Part of a small language model's weights.
Size: 14 layers, width 160, MLP 640 GeGLU, vocabulary 2048, 6.11M parameters.
Training: a variant of Adam for these matrices, 103M tokens, 12549 steps.
MLP neurons of a small language model. Each row is named by its layer, matrix (gate and up: input weights) and neuron, and shows model dimensions 0-159. Each number is 500 + 40 x the weight over its row's rms, rounded and kept within 0 to 999. Numbers have three digits each. A neuron's up and down rows have the sign that makes its largest values positive.
Before each neuron's rows, "fires in" lists the words (lower case) most often at its 100 highest values on Wikipedia text that the model never trained on.

fires in: "s", "philadelphia"
L7.gate627:480503539487475481548551465564456523538524486466470520558578513497551441521514461489444484480509439529517559448524510495505530551494491465524488495548486474448499557497412473522504488530543485510456459467537442522435559463524545454552557487514488487449528473465517433504507483509514556559632458559465454440506535549495562522492463536409484406500565467494496426537451554596501523479516486549484533545494515465484468490561536602501513511498528444456523540484503421538501505482494470
L7.up627:464533597512579480502602467550495462498480505523465473559493563464499482506535521464501512507499450482530436518444484495613511500481558473504504568550505473464552531517516604428471483496458481506461492478532459583468475586532470437554469538418514548498518498505490454525484503442536525542533509580521505475429471517525580508550472512376513500499562467507446518491461496496441507471533454459520483460451518565512502500479529529512501461470528478468513497506545578529466534458466450

fires in: "first", "well", "third", "second"
L4.gate141:589596435452515521543474498449540485526458614554487338496522475529434500464530509525455529465471528523536498508470535533441514528457547514575560484496528458455473511394429477513484477485499516492479594482476512500533512501561488489499495488544499490476506518510524525507543505446501517465467559567449529553544525543479503484568443544510476447443511500489538553568508466411517499461510527501522479494447489546517481532458449504542559483504522476495508514502539479544505587456530527
L4.up141:588553420436509544531496529511522468601416546516518425499498492490434474461525470533415540505464482514508509501537556520457508507524529512520569444499477412464484491458487473493500498427459485479461560490488486524486507537490471463443438478538529536488532580527462558535477503489523467505496556541466469528504528557486528485531489534509510456466485500446495546496496416466491466455533565463524409493432523567536440466451434488594527469517542521513505460565527527549528559519456578

fires in: "he", "she", "it", "which"
L6.gate553:491495474502475466455509482499473511501553481441480441545464469439537445503546455532560468500531478540440459405551515494474445513488533471571511510499481506473489523466538478567447549541517513431551625455497539490491467533500467541467466491493527485459438501435535489531486473491453577514486421486490473516529526547518477557502437443540426475540516504540480525450516516501414507550472422513490548522545494508425603524492518468505498488496490465460560452539516510467418516494533379
L6.up553:499461501508605480463492542558524513527437482526523491456528504500552474485451505477553458452487502555536516475460579466501500574549602543491424419486442441532451498526491487476503487525501488446446437469489549438501556460485516472446509480444552599464494499535482508474528477545498467514497505468468495506513490488499563438541526479534553564585526505453534546510500443557510514449430517444572454517478501511522456479487458488454505472457458422499455522526459556419492523417497553

fires in: "it", "its", "shown", "show"
L6.gate238:545483589595482479475495482468586579503511495479494526591511544527546525517484486454483485517525472527494492528525484424507510440484579454534517471438521475483413519538445442492465425484502532511479522466500528525486496513519485459536467500520511503497558471514523497470483440592501510470501429538499599502520535544467565425505473489508516509528461541524455524498539529569484424552478468516486430480448542531436561526525516484432519433461474490415539558560488585517556490445525480
L6.up238:562452479445515459456568534590421524467498557525506512538508530456441426471473455450490497522451543508538558489530541488495535558531494510508545498528575478504543510535477456506512482482508480426504553553504591486527503440491406411502460522569504480449461577422509544456463493471457526530534470568468508536509464512534465484510470563461534508501526601523532521496525467456524507535477479506510526525534466538472520552444441563523520503459428473547455469516477551498419494478564532

fires in: "would", "not", "will", "also", "first"
L10.gate236:500548560487447495597530485423451467511500528510567539439483457493471510455512511519504496463506488479547468441489572543455491550507522578518494501494544531505426478459462463564458406515532527421525486472454514537387482546499494518455510473499526481454506536487463545512469538496525469554481520537498557551461534526526565506509488546477517473524479528512595485557486497510535437494476475600475495421582418467500491569416515446533525472464471470507520577491503535426470500488520517
L10.up236:453534490509502500588483559545463481545441462491473509482471473451474469489508438470593492476466486400542503477533503468549452526458486548489446582469567434434502523502519423464476531490514526464557554490501430548476491573521492517472514503498524501500464458459477520471508494363614511479430517437439481606521483518502466521511488518471481510439532482550450549514520491485437544474458471475496505547446513563455513471514456523520465501552488544492414461501523504530470537481486487

fires in: "s"
L9.gate225:522554531574516479460528585475549522519571501486539485501564481538602538493474488523500457506491493498579562509521482446467534507450552466589407482539480490452507543498523479485528511504488466533455586367559534488489510472525503514488554459490569553526483480434571511371531449450450562539513501466524505470509499496512494544512480445455530470476465541488475486541507523531477442475481497485495468476445472506476571496492483544428488447427497470460465544508565459487481510476537506
L9.up225:490577531528452538445601545465535535492454545459445516477498526457467539501524468479445481540509491565538538522493510478503487482490473532548548447564488498510463518449568567509460608512501495552552494480521503560489549471465410493488546495584535536470510501542529542413500496488445486498450503469574494493492460445503510494486472444441490448429484507479504504538532580530444463498524497494417448471495465477488532497541469494504495391429533465516417540548499532499482501538509404

fires in: "he", "she"
L7.gate548:478512502537538424513510472470472562511526470519455423532508475537506506510559514515491457484508500560519482471490538493458411458494455534571448492463527457459476522455470425547509423544490525500485534462426544472527483511531461481529535486487404483474529526442550531533519483551479548439440396509458510528562484516488568479545568385553476458509482482516507525476470512576506447494472458550484461492500521562403460478513407512449545490549470504479530489463544551444491491477568512
L7.up548:462564476517531485526547564523511485531479462503474512561494473479584549442518519482461488487472511473554493476573523452504471572538544500579540432518498529506525493488544497416517516397529455527506491423522527460517457463542499510463570479541554460487584556408446491481530476509454522542513507482484484506505528487434500614538554463492490448528536531458450468519549519436554428505456554511538545539497505451516546465545499483518486542535440511479540521502563509484491475435559411

fires in: "a"
L9.gate43:493526498448434504451521504435503576446466555494524471487535512490527546547564512512515449520553490464522439468490499468471444492446530484607439523507491499516496564483416418501522458513522498486424539476520553522442534480554508588473544549490522501452529506499507423502513535488497521498469457504521498501524456456487521455468475396456501489520430466541506512568549517587518480474518523488466418483461434467554491496533450544457491399498499546507476495408534464418451498467543494
L9.up43:525547538444451466488521426488461495532475508539505481514552515498504522487552497470593498495552457517477475466501503472456487548495534462565484524549471506536543549508391459454489421546502534469459590449499498517432444495527507573451525507518499577452546509520476454554461517457481533483518427498490447499500528427451529510442443531436506449496447467464463505552510438452489481450529479522506482506457464458552473474504442437518502412475489541418464482448577545468430521507536434

fires in: "south", "north", "northern", "southern", "southwest", "west"
L4.gate504:524498467489476529521471542451486464501597522502513420479540538469517485533525589468530445445496540403508502492448495463557499463537412512514497481552592536474535542547503546546509545557571466495569503494464533512466548429508522482467471521471447490480462493548548438404523515526446522509509484467511567491528500510552485447552471452505547497439529481473518483519504473597491493498412453556523543517582484444485466493529587498491496445507490540522540478436464451502439489477547480
L4.up504:519490458481530495482514542510420428505550487537477452471528556464523493558525531468508499510489528422493531501496516468569522428587437513541498472559569540471567487625488529550504517560501498509550448523502506504511531482433520488480436519424442513524461484582484418459506517509436485513487512477543523478540532495533491511509529507468501471418518523435497499485536461619507501511465489538491486513575571449523480481512571508575422439552487518500547480427438487533450525498516493

fires in: "is", "time", "production", "active", "notable", "elevation"
L8.gate39:481488597538548511516483460436516472543427499444438501487478456471556522468450519553462515448452564496539517500523529472446525485441552513522523476565487470509498588524457476484528553536554416474438505472482553465416557454567471562530507480504461459442453457495554539480515513537519487547515433497481521582508511557515522393543505499489492508499478475516606503503469512509509519507455447552489527481449579465471497437444463492472488523535568433479497433510499512482477473528500568
L8.up39:503477459442481547478435446519501482462471505424509533487452467513543480558439565518480469497528541478551525503495446429480502522555495495492524500454522596472557506511545563486492480430535432467491542507496480515494539519558463529485537508486566532538468403565449519493498519555476471510469553532521468528455432496481481504462533473567520512432430509518513490538475461434559553552469594532431494444510442568407467515500451497494432473521500471597443476472501475443508504521552490

fires in: "he", "it"
L6.gate154:491495450522573446464546498456494550508520435449549429506474504487550544466564517503532484458502488526565541461499498475470539550544549473505476480472465446531546513497584458583472498522463489447529550501449555460513506441459504479468523431482563564469480513443523454534451447520473551482519411485523500554475532556512510451500435503538476529548560450438517491469476489591479461500481514575526533524511483505438512515532481539469575597403524492485552538507521568434481473535523482
L6.up154:617552511559491544489524494503454494566460510524544558535499534514527454517510552471590467553501470496468465423562455459446469469488545479570485539582455530452444523527458556484454423484563522517433515515514547515490454511453482557474515524510483509503490522452504590553525491487517515486476485536435562472494500510528507469487482455513508419540444532497458556526494433575484423556530447539451451494505538530499527502529501498456491424505497414449466572542529513487453507446493487

fires in: "to", "not", "t", "must", "also", "helped"
L10.gate202:459508535476498574535504554530516473503465479448549495492494532507487400531528495557550409508534495467539514498486490462523429530474562588454506536504513442467481465469487487566496448475517503482497586499458504476502485507536408566496503574495451515490470572473456521456537500493510455571538500463462534530524469537562588455540462488474489547579471525413530470558463517511417452584510471513484559451538516556510529514479469462517595500506442485528433494501552503465501463520525452
L10.up202:551406426500500467506524477498436511512516489488580460558490431455493450492478492495486545468480487504572457480499489568473482506537544534505481487489548509491481508514513489478471445425548517443565558575554469538515523569526473581484469498502506513478490628462509433567529538502552508511418499497507376497452435471454517541451521590516524511427471561454566520527517559536503524480494498504480512511481492520506493573530492484509486582467529517461508502524490498505444510503553590

fires in: "at", "in", "status", "after", "began", "started"
L8.gate632:513510467509534506519524435440546646516504538490466436474537568489490515562520484432490433457561472550485517435441438495495468546572540596504545487537513486515469512516476499502511509429502563512545543467466542539494526450514436510474510522536522530532493488441567525500502502509509532506506489568544531440501537529501519531513459448524446481502523523532552554484476506521462426545473471514553400516576452497445481535515423530459513492393494459477470564524454506461516485488544546
L8.up632:494425495519459487461529434517547497571479427510496511421454463482498468494513407493555523493515528518557453514525546465480498491515559471504546510516503555476552473494544532505446587520534478391497531542435484523454584520531493527528453550478540546445476512526463511531438451513572437512516490533474543491489495523527501517446463495553544522533575485508535416548502470497437508503494541551585405585468510496425427532493479505445608481471485522476497513480528505461502488499517484

fires in: "2017", "2015", "2019", "2003", "2004"
L4.gate6:513499476511491525526548556563487439548434463560467535487537506505533534460470510544496535480429528397563521532488544474503599565555406494499579468504504515476477540480552469525603474468520472429544482474562552588508512466507479473522508545480463498484559500464529461539456499548469447503560507446490518470418483524507588476509504506484549524480492559442466413529563480487556535537468521511513459494504564459510457474459517501498531509480548532527495468460454523523566527511418514
L4.up6:460471467551503451465508421521504485523510471484518475481513462527490466454489549546545450427502526417557490460497474509501509477502509513573604532485515504432495571462533523494428546438517501483608424520512489556546495504500512459558461463522541518479522474488528488512479429495477448497440449529443504567443492563532625508499485494476537478447520574490513502577519511481457516505490483508467494513431537471528468512521487439515553517425478507508569513467526536572535538477467388

fires in: "to", "not", "may", "also", "t", "must"
L10.gate556:500445528485457548573526614505469442464492507474632468488473478501504444479519478525572517435508565417524474450462498505455527578450492617479450577556507549423480513428527510475530458453530498491519550471458475487496490486545458538452579553504439480504476522485494447535515521511538529504453480498467495531548498549521537486535499489480540471442486522508543415505492533529479532521496509465475596482502548549513460594472459495490573544444513515502490496507499515454502466513497505
L10.up556:547498482450480557502553540521519528511427566543537520491471498505461478511559488458481523515561529455533502497470538476538539567526530573480503517468527470453519446457545465511460455447455490478573547501533489525363472492544412548472473578504456546519524553452528545498495477500511465591467510517499500456544434598501531534443419463488490495481504529482549467554459516463436508527505550463473461490502518488505491494505455525560590481595567436511527496555512484550502530500502455

fires in: "they", "which", "these", "it"
L9.gate391:559493575452493436464542484502507504502511547489506435531474548543446505511523448521598391454512462510548551500529476523521498551477579427456393583478445513523545551496524496505503500506454488486540542491430485490410483472513504453487506505478570489484435473453544465494508495455425525441547489468452514509553496567633493518490532473420496505518472528532494551524493495502517488486439472490480574483513504479519503460459553532495591504485463453452501528460476465491431506508531480
L9.up391:525469485513541451515545489525474545511518489463437474565463477536439430505544477499486473461562484594502528523473548506519543484546503475479486587511444482491473448508490513440537494500448518437524573520452460449437479556474557464479506468504554519520538496467537516576448549554464486481506455475483511493517466593537481523474577477417486527512515493425502480548466475527526494489417533509432449520547539497545526470421512543461563541542562508439518453525423426491533554565448510

fires in: "s", "moscow"
L7.gate192:501557553504513525546525552465502502504598548491491468519457523523515519513506433533509412545479481492567486495483520484521521525452559501581547511544492491441510515508472487534423477536474515506460511451528506557462503517515495488460492518554526542492524563509503473447501432539454583499562502603479459446563481533580529489539445454545518417506436444479548495506457519494443411550492516504549530499511458465464448431420518561532556468422500535543451551535485486485441554462503505
L7.up192:489512513491500545408554518466504458515489509520473481451562533494474506454493522493543548520512505541542519508424473436536477499567538420464488474481501470496479554487502532512508532460539501550561478509527473509492539427500506429552554473499571651501438537452434470536515477464474487533515513530483497468478478476542512454484488514399501462536515545477440516551496457547463531477433539538424483515470553485466488465598524464490530436562509396453555491489516479467529415551512495

fires in: "of", "also"
L4.gate300:554547556403509544470519483497515504529445495482523475478497536478465566420467484476497446520466469502519539488493506527505483525532476449526477482465462480429497514453508513502555487507526570506493497503443535449491643505515420553521536551538537499488611515469560441526539449496503527516580507454520498499501519500480569480525449491527474503543423528463495575507553542477464537552513519454521464515443503569558446429391476520489492532482505488513441536419461565465517522456466466
L4.up300:490506524524510454496467491539444574466554484518499458497489516487431543456516473547557472515531542499497492442504534523556465462543465517583514473485545394516534495522519471526483474556553519471568570481482521481478519561523503499442481436496505522588522545481633494495475408521523561500445446494500446518464506483463556503511460504477501472578527473561494472492476524489390455482476417479531420530425508487554527464452498502460485484482471497515542485533493512634497521494498498

fires in: "she", "he", "has", "we"
L10.gate458:537547489518483453422538475472528540458519525455504434524464474521564517452509517514517490479517443550558505444432428439529546534436580502558458536491505562462479500522500405484492433519518501506470500422558531484468500483476542579519498486441491515485448539478550432477497472453489573496447490481419517451527504498457554407514442476528543506500481446462487518486517496519517488511398501547518527475526520485470521491479494498433469556419508430496489534471585526481496496418587482
L10.up458:571573475505532517459526477516528495552497484503551556542427524487579520469546459479505483509531457543538445474496565440544491537517519478451480487542476464488504528511557466500511507466533534465497461453483527444456468514477550503455566477480494528529423556490454408509461432529470578535449438445468547474536524540452536452513432513587446524541503465464494502559483528577475487480448519409483543475519570498512504484461445449508489505438537424470463572532547517506512483404488507

fires in: "the", "theme"
L8.gate37:486542541572406481524509525492537482519487512582475469425456468475486483491518479468539484510516505427588480520511462506447533517543511462571573533452466450470562510503473561500520512461475468562500488518493476497467487500540539504568499531385553508469515482469506517451498431465512525491440495440504502529473515504519531444573504438463583505567509549416501444539502501520466509528432510443562520552505545493524470481555578505487574487463422481494479489427584469526515500448493434
L8.up37:500544592513586461505484404462549485527477443567475503491518509553520521513509458528509502465455530501484493507501553516527469539469558504538581492485493474533536476552547546526527451463469575500483503493502459583470511543525497412529501509537521531472562490499512515554521481521540504589486515524498449492467511496512573556441496411515561490523527542459452452547482514453473575537507515498533466436393515502515486574535495441515398472442448453514450553525491486508551580467498463

fires in: "of", "about", "does", "in", "after"
L7.gate21:498581522533506487519551449469586523490538451437517507527515431495528459547482457537490430481523481418513489470456490487489485501428570468540505499543522549449519553463491491575415508526501540479520535423507527467493511539553496477474519548514543429477464515504509538475514445506442523595512498547503505468583495510534580521495461524554498420594489489545468567498411511527420499590554448547501566417519497497485470518465528526519455469467507481488486482520537483487426490463527481
L7.up21:546546526446563439539532470510513452492431491502505418500461499490561436563457441417462433488501539545506431479509489505518506517482525549525481429552520502497501517473428462438483603540524573470517539477442511476557522506532439488514449488468499507543487521558520476480497459506558432490504418565533471421508476532483522532506561489515509539480469534551534551588488530496479480484523529423581498513462425564457444504498469536508474582455502480471542511513531530477507576490465486

fires in: "his", "a"
L8.gate588:431519475475488466512540535550547522440491523431476436524483481498542471483571443515509481527469472576560469482400442476460454512469607511547435499488469465506491500499493470573484452594495497524519525443489583470566535519541482454520480477537521486526424483506526500489504465499514545525510492482515478624539469569472551458506514511460541481527483516580520471500500496554410499466492422474500549567482521458429593486527521553494528430528467530531498522463545472498468496528526471
L8.up588:496473535382443482480500555529512579529526521456478420450406502553485445513552470421562522492446479512461489455494497471552466540507510556460460526487449469491462552480524501557498476481448480489467542502423449469537492452526587496483507488443547493545542487624505510538521492512566582497453460568487472506447469537482479493455482513479522539471453502531510498506486524473476449471535469486534481566475575463482517541498600524523509504522526409571493537497516501475532537566496526

fires in: "to", "angeles"
L3.gate406:511493532450597455553516572495476516498501521458425424506487527579539517477525488502552449521544461557427558559465464547465443503480521584529494458485506475473447547471488540511518507504537505525524490459466564487533574438526575498496485537480514542527509479480538572517531468475512513468451471521528516548493507499413478541482475535532399550538570471514429430475529493510560481463512548467433476457431493513524445546565477551490526500559500494544520591487466491454476551535454491
L3.up406:525467561485494542435490458464483546507471447463547522527473528511470493513445491478440453535495439474465517505468512461508527549479483470583575509417467486480447477509492472541514475511476486532470505462492435525555521514515503559445551512581478547492448520529471443496479522579388488507510466565535530527506479558582484525442545430487565542467558502520465512555533503550508401486518520457524458466515451457553472462492519514507539472446500441535580478516515572435444504465520406

fires in: "south", "mi", "km", "north", "northern", "improved"
L8.gate327:450469463505476422494552543466442445494570556449447440470570448554552567511462534476516464421480466451484578469472457478491502540497441529556508400490501580488477489536506432542440481473548459485549519546453528477401522419509579511479496473525453441512539520473493442514567521558430525547479474524443521510493528508489569475514512518538487507463493509466547491454507484551439484534489434488475506492472505535475569568523476497532515522502492484421519433467533474500487471495536494
L8.up327:586460464491427453551468491447496517556468486457471546427564480528509507597440530524422472483460501501496503476513460452513517479573494529498497391486551519501547573489533563502501512506482480581500402453565512558469562468518515445509484550492470524482472555498491472484515558466473492504475472574497490490409553563515521546502558552528557518413482515473503466427535459526465549524531514525529469468506480505457502523433517457477505473447429534548459527465493542556525530488469534

fires in: "mi", "south", "route", "north", "northern"
L9.gate563:578453533511500476494531527492584515558462472570520501495538503539418539535492486501506439508476533549490508430421468447490501528526526529500508501538606549533417477441497540547495540584549567483533493480442503478448563492552524505446480503488465530513529488556566455440518461587516519449442499584554536494436526539547561484536524464477488468495517538519523414474547498538519501589497451484511496520498415469486505501512519544497530460483473464493465525515484526470410546494566509
L9.up563:495501444503465466488476489498433477435452527485503502518555509449465451501499513513484456506445520545441590574519502529491584507567521500487444463550454481507518516507502472466537508539510505543499485533503446457556512451535479407489532528508491465451468482494457475474499477533446457525470496480456488569528477522460516519475556587582522532537433468591461424465508512461517535443527499492454495564595545442574587507527471517571515587476503476567509493440536501467508459549432472

fires in: "they", "party", "why"
L7.gate46:542451560489494402463475516468505515492479468448541421525499515481509450538531559507521454515509452480531509506410460509484511560513569492493426542528451461454551603479500436505584444547511500423477477492447562430478507451515438570562496431439498509490474520494477506441476502512452529523525523459514533556554481507497554374536492437481512473531460544510488538487490462584514496469479481505530583503515495492475492479516529479527504530416472493471518537530514440458492513413521505
L7.up46:542579512471435459454433516486491424450466503471465448493573587486474457554570522505498483504571486545519505450515533486479433464503503520520472576556562542502472553446587500501544458556483535562506534500436437491493501394535507488486488526524511509535506511467573537509539531440484577506464480426463475519506430449529503429514442502447531507463456530509458482560495531539470474497472488427510466474557513422518510513484542511475608500505461506465466498550455541518475487474512521

fires in: "it", "this", "its"
L8.gate278:541485457579500505459492553491518571500489571485502459454450518476470514604538509461499469496540497475511555481475527470470634512552518473564450493503495445408477515513451532559475482462490534497429541503508575502454485512548442494535479449495479603466515532469584431489558481505542447463487436487432560509479420488508553451552451464460544513553470494485534447517529482590516486487513478550563463490495506510546508544476465524469526493460495499455540537450495493474505460443472532
L8.up278:557583523476510519428514480441463554528513515517578525588508500525528472509498476436577440478490446555527546507508553453457502484438534535534506554560429527520516491434469481474459526461562495468505517467477484534501493419496499511540441455530547538534511439444504541495479543533457518435474490566540496478536482456516500506463489507446498468484499549480422485490520439461478480492485354507472498488514457524472561579556562529436502491462564450529500484551494561448456550475531494

fires in: "to", "after", "especially"
L7.gate520:489537433485532520507521544474505468480524535446513486509498482498561466436536488529543463480417480506568491464459496518437505504492535480535537562466471463495432514531482508461419432471531527446478536438490470483494544513549457514513464533521527492552492553486516463426511493506487488523427519532474489555592493614493543493494486529437471546396495525470517494477523509481441517503479474505507564443536500519427527570600465590486557441463496453456480436483598557464465446490494480
L7.up520:513426502534490463413508552566466506529475539494436485462481551501484533527494488517506517507593535548430495562517536462485497483551524499404446482468491517476527442479538515440413533456481493446482531496445481500501437490483458495459492511457489553538447571523493505452513545480489561533501501564442519462481529536451520573434497494510495539441533493458408507469523487478418495535558445479517479505458512477491516538562474465521578501508517389452487468456501493471510388557557465

fires in: "s", "its"
L8.gate60:492508520528461584502543532496499542500504500502528496536550503561501509575543462530555459505452498451513554505470510460505563497512562486534529557583548459446525515542472504522466508502502507500491550448444519512508497454603456465528549477589501572517442549477553541455472468469467512445483493553398516495522484477502609535500508457421555522434416536555533440565485492553453486545435440511460502496565494469468497497453480564519472526456551511500451486458536472534494430489489502
L8.up60:564495567506484499465549555543511531501442494522484449529455457549499489503528469472613459528423481550529518519497476527562515589471574477480438449511376501533474521544479444487484484426490511527476531508501533470500515491546492485585515525521481537480463546510465482458463465509434539469544522510521411513494469531478574464496521486483548417513464625476516461463505536555511478490507505509540572476498609519512494501533484489525489469533500491487412461466584514464475502471550530

fires in: "north", "south", "northern", "east", "west"
L4.gate547:493536495493566519504475515397530426553545527504534398462548524450545504517511514466521458406452572444466515486503508474556532486521463489472434482489606577471504498532420496558503525567645443542517495549444515523467566425514502481516477490444523484493481438527482456476527452511440489536518516487494553522546521531526511507523495494516507497492460493494556488530517464567502466457465513528495556486486508452469448541513517494522453422468512488505502452455477397525446523471527497
L4.up547:511509469482570505517465515468486405538531517516521427455551572476532514514520465502504494455480597499490510482532536453578524474586435525476489415488606566512488471574393502536490540560560470524526459529445516535509546467451489434523436490432487515475505467566469444495483468517415473538527488491540537500546566526510527534478481523499475481478468516473533473520539451557480474478508515532479503489478561482490477510497504488594429402491507488482492455446444443547456532505489496

fires in: "it", "she", "also", "made", "was"
L8.gate431:515573443534467436480504486500480607459538499440483503509489520502498449515510519453549453491508524522508490438477501558445485507531372458502504479503498460497550534414470507568452520578474509459551530495448473482454484485548517496482468477528520463482430484440506497452539486503551491483447439484489519514429494499543520463497538476487464420510599492527498480500494514483445430542461400502567444552533442482412518518473470504439577526426464493475562493469515489577504508511499445
L8.up431:526524509519531480564483507512462518551405527496498499549475508584507480487591508472489461509466527519506501505479518527525521501537419501547509465504531473463505537468535450477465533461480448490544490547450561465540472519546506413507481496539445520503467553484480503416481487444482561424429441476488529518498506559492590502479543499450515528499485517536484436543523461567473447458462417529526466485496458453504537536404499582453581502450569572505499444482543488423468558462535559

fires in: "of", "by"
L4.gate348:498519558518481503503528423490527501547480432543503559515454538536465537434441473523570502484532453489476547463488514563506526524543504489495536462522470432472544440474491411513527471531541414581473542450502515470439556461467500469480458567440567447508514498465460496511535524493417505547563455476462463528452551481546480495542468370526500503529504486415474589521470528483530517515517523532577531490504416516454482481462527504483479473500597507470502477505468499489429482432486486
L4.up348:521534525447537419464556454508470444572517443442468455508473515505423527485414458491538514493608526520528474483440483524523462491472512493484516514451490455489529510475470480492417474489522558525578511535517531497552512527478501491531485449459569508495424480510481564514543425468562498559472483565465484479544541541489498465474436500538510489518468444504418528498489508424418511466539530503404537530491452564467539504537510483523457518573458492426541482532525517518573463451536428

fires in: "the", "theatre"
L6.gate92:536475455497513464383449485470592522481500531524466532533529427472538497456443483474513500526464591415506531477514460475514522506485436543499525518444474535525465515456532519473523535424578489489555467538485530504540525455529475479495585565523445505437511488552506448479543569419464460545473496428472475515516427523486487512513520478473543476488523556459548541511447542418494539483519499531449519509528550469563461567480488426443539463473430488520458523428525535535544475511506450
L6.up92:421493500537444497560509491528482526476543495511523427507559466529461505441482458538544483476485493531528524523488465560522486496543567455510551495469473465513532504463442473526593378484528521604494480502504432550560499505481503410534514459496599545523459556555478521523530442553458495544570464487537376590475553495472479507493536418491439454559559494458489549487495581496551507487521493479500530521516490474532484484507522485547518542511504543469495490489523521508470570459533494

fires in: "9", "include", "included", "includes", "8"
L3.gate271:464437521465499399525529506482493501465518556479511479513455516453534472459520502584552520531433468500497572472527569489474528468515513486482503471550473493558536541511440449469478477439482507478466484491408487508447515495506581442505567449415578498573521475579499524445471473494529539582529497485533559459538508452516458526471539547485530516523477505550476528441427572510563530464483537392509500502472465551514534508490437519464538438567507524465544515524487527473423461525557505
L3.up271:555599558495549555448534476501508433469433460499446414500464483486520524506519495493589469545555469525498415497532436499590485546508567451571545447485499501526526452484491517530520504451546460452554426557560469528510466430489544551466512413494551494502560503467515501607547555473511450515546530503552591497519491480525496509501560440531429487533470493460510477498477525510484485490493493500447514557477460527579500468536470499470450479447464475500487533483488509526517487454516559

fires in: "first", "second", "opening", "number", "final"
L4.gate507:507516511423503589536471586411524548494513511549510447534496515484526483596526503524469550466467466404536513521431561504506547618469496466529458547523520505497475450497526498488589503479522443497444558470494542564446468490550509494492538526484467488498468466415535460517524526464505483478438480476479482433547509496488517478578493449579538474553519513533582454521537489510493540477455526545510532556504474451505478534531501501571522444546518499549512497528498426489590495464569500
L4.up507:503509495475537497527434514476458560451501467561443474485508521485579443463520468477386531508506472455562555509516577508490545593549462496569458492517530490483531462597539501499524499470505487543469574510503529568457447480504524397454461516481505542514471500486541509523485536509542497447416453514531474483507503525496556451500498456562506491556529492468583476473584476535425568492495531523487413542451562509485455527443439526572491458535509551530476501563494490516541470496518491

fires in: "to", "from", "after"
L6.gate59:514474453535565503489566506483482464479514483467471483436511410506515498546492461510455598520493539499499541424509463571460480454521511548456442505512506511517555553450520451499482547520550449407531455513503574454519559457440533557503458562435486440458488431494531421487452499475578458504472507484460528472495544545489443470467503471488513498452523494472501476477514491443497495479483567515510468529467479455503427572520506502462588546506466406436563456460488552434508442521495535
L6.up59:512488476549518462495500532491506475489481520538460480435525488494400481477473474433507453532549479523609491447490485546446435483501525601555522535480543505488504546512482490518449578477535502504535451454493561549540531478507439481467473559511554531550488595542503459451523428554436416519524484568499471451537448483512515537512505472447452452545513575469535488514519550539529499516492553448528439480500503528448465439524468529550475478436559504459513486496455521398535460457512445

fires in: "south", "north", "northern", "east", "west"
L9.gate514:520531488508535535495522577459596507497462595546503353515514494480445543515465541476472451530512471547565507472481453462530483486542490568512523446601563583420493531526497534484508499480515543524484480511461530577486491447555494485512466569553549506441562483441484502496529543486449441451477509537531568481450492514510587487540489550481520523485516494506483535564496500447540568522498533518428437470457489537484509498521475498485513475471463446544474539464490574530532480440480502
L9.up514:538492424525479439443481517525525492488481524509457578425555556374517546494468490524457493445516503440495578494518461488496474504568533488527463450475471531474521468491447532578537505474506551512564525426534484552457540478442492466507495510485502553507445435502462454428522511543521471523537532511487474482475525501472511457496477449487383564486519575541487506488525418497475456492527474487474529516479525474522503572414473523579479521437456494462463405488473514504481537431436471

fires in: "a", "details", "data"
L9.gate56:413520500505459482470523546462568576446577502491511489465498536555506464569508497567455408531479468439530456454480474457515468461509535446592460489529519522480518465528477491475393507536504488518492503511533545493485563457477559593499495536524536553524482456515517513485486503506449448518497517537466481485460504475511506516469489473457510454481417390554462558488483445531470487488477498487497495511507420477474514559565539531457430422489478586550485509518501502398483507424507443
L9.up56:528557558458510447508593511436510459442464467555547567499513554476540504526472496488496432503500507591561499494548523477537537561499497477451487485578467522470474497505512501547463465485502533429509506421485482489455536446454543541562539568517535523545465429519548473538463467486535491543453516469536548477470483536505480448493507474500408553535457549572519468474424488509476396478466574559467488498444494539484527592442525464460477526453541484502457536508492479526534483558555464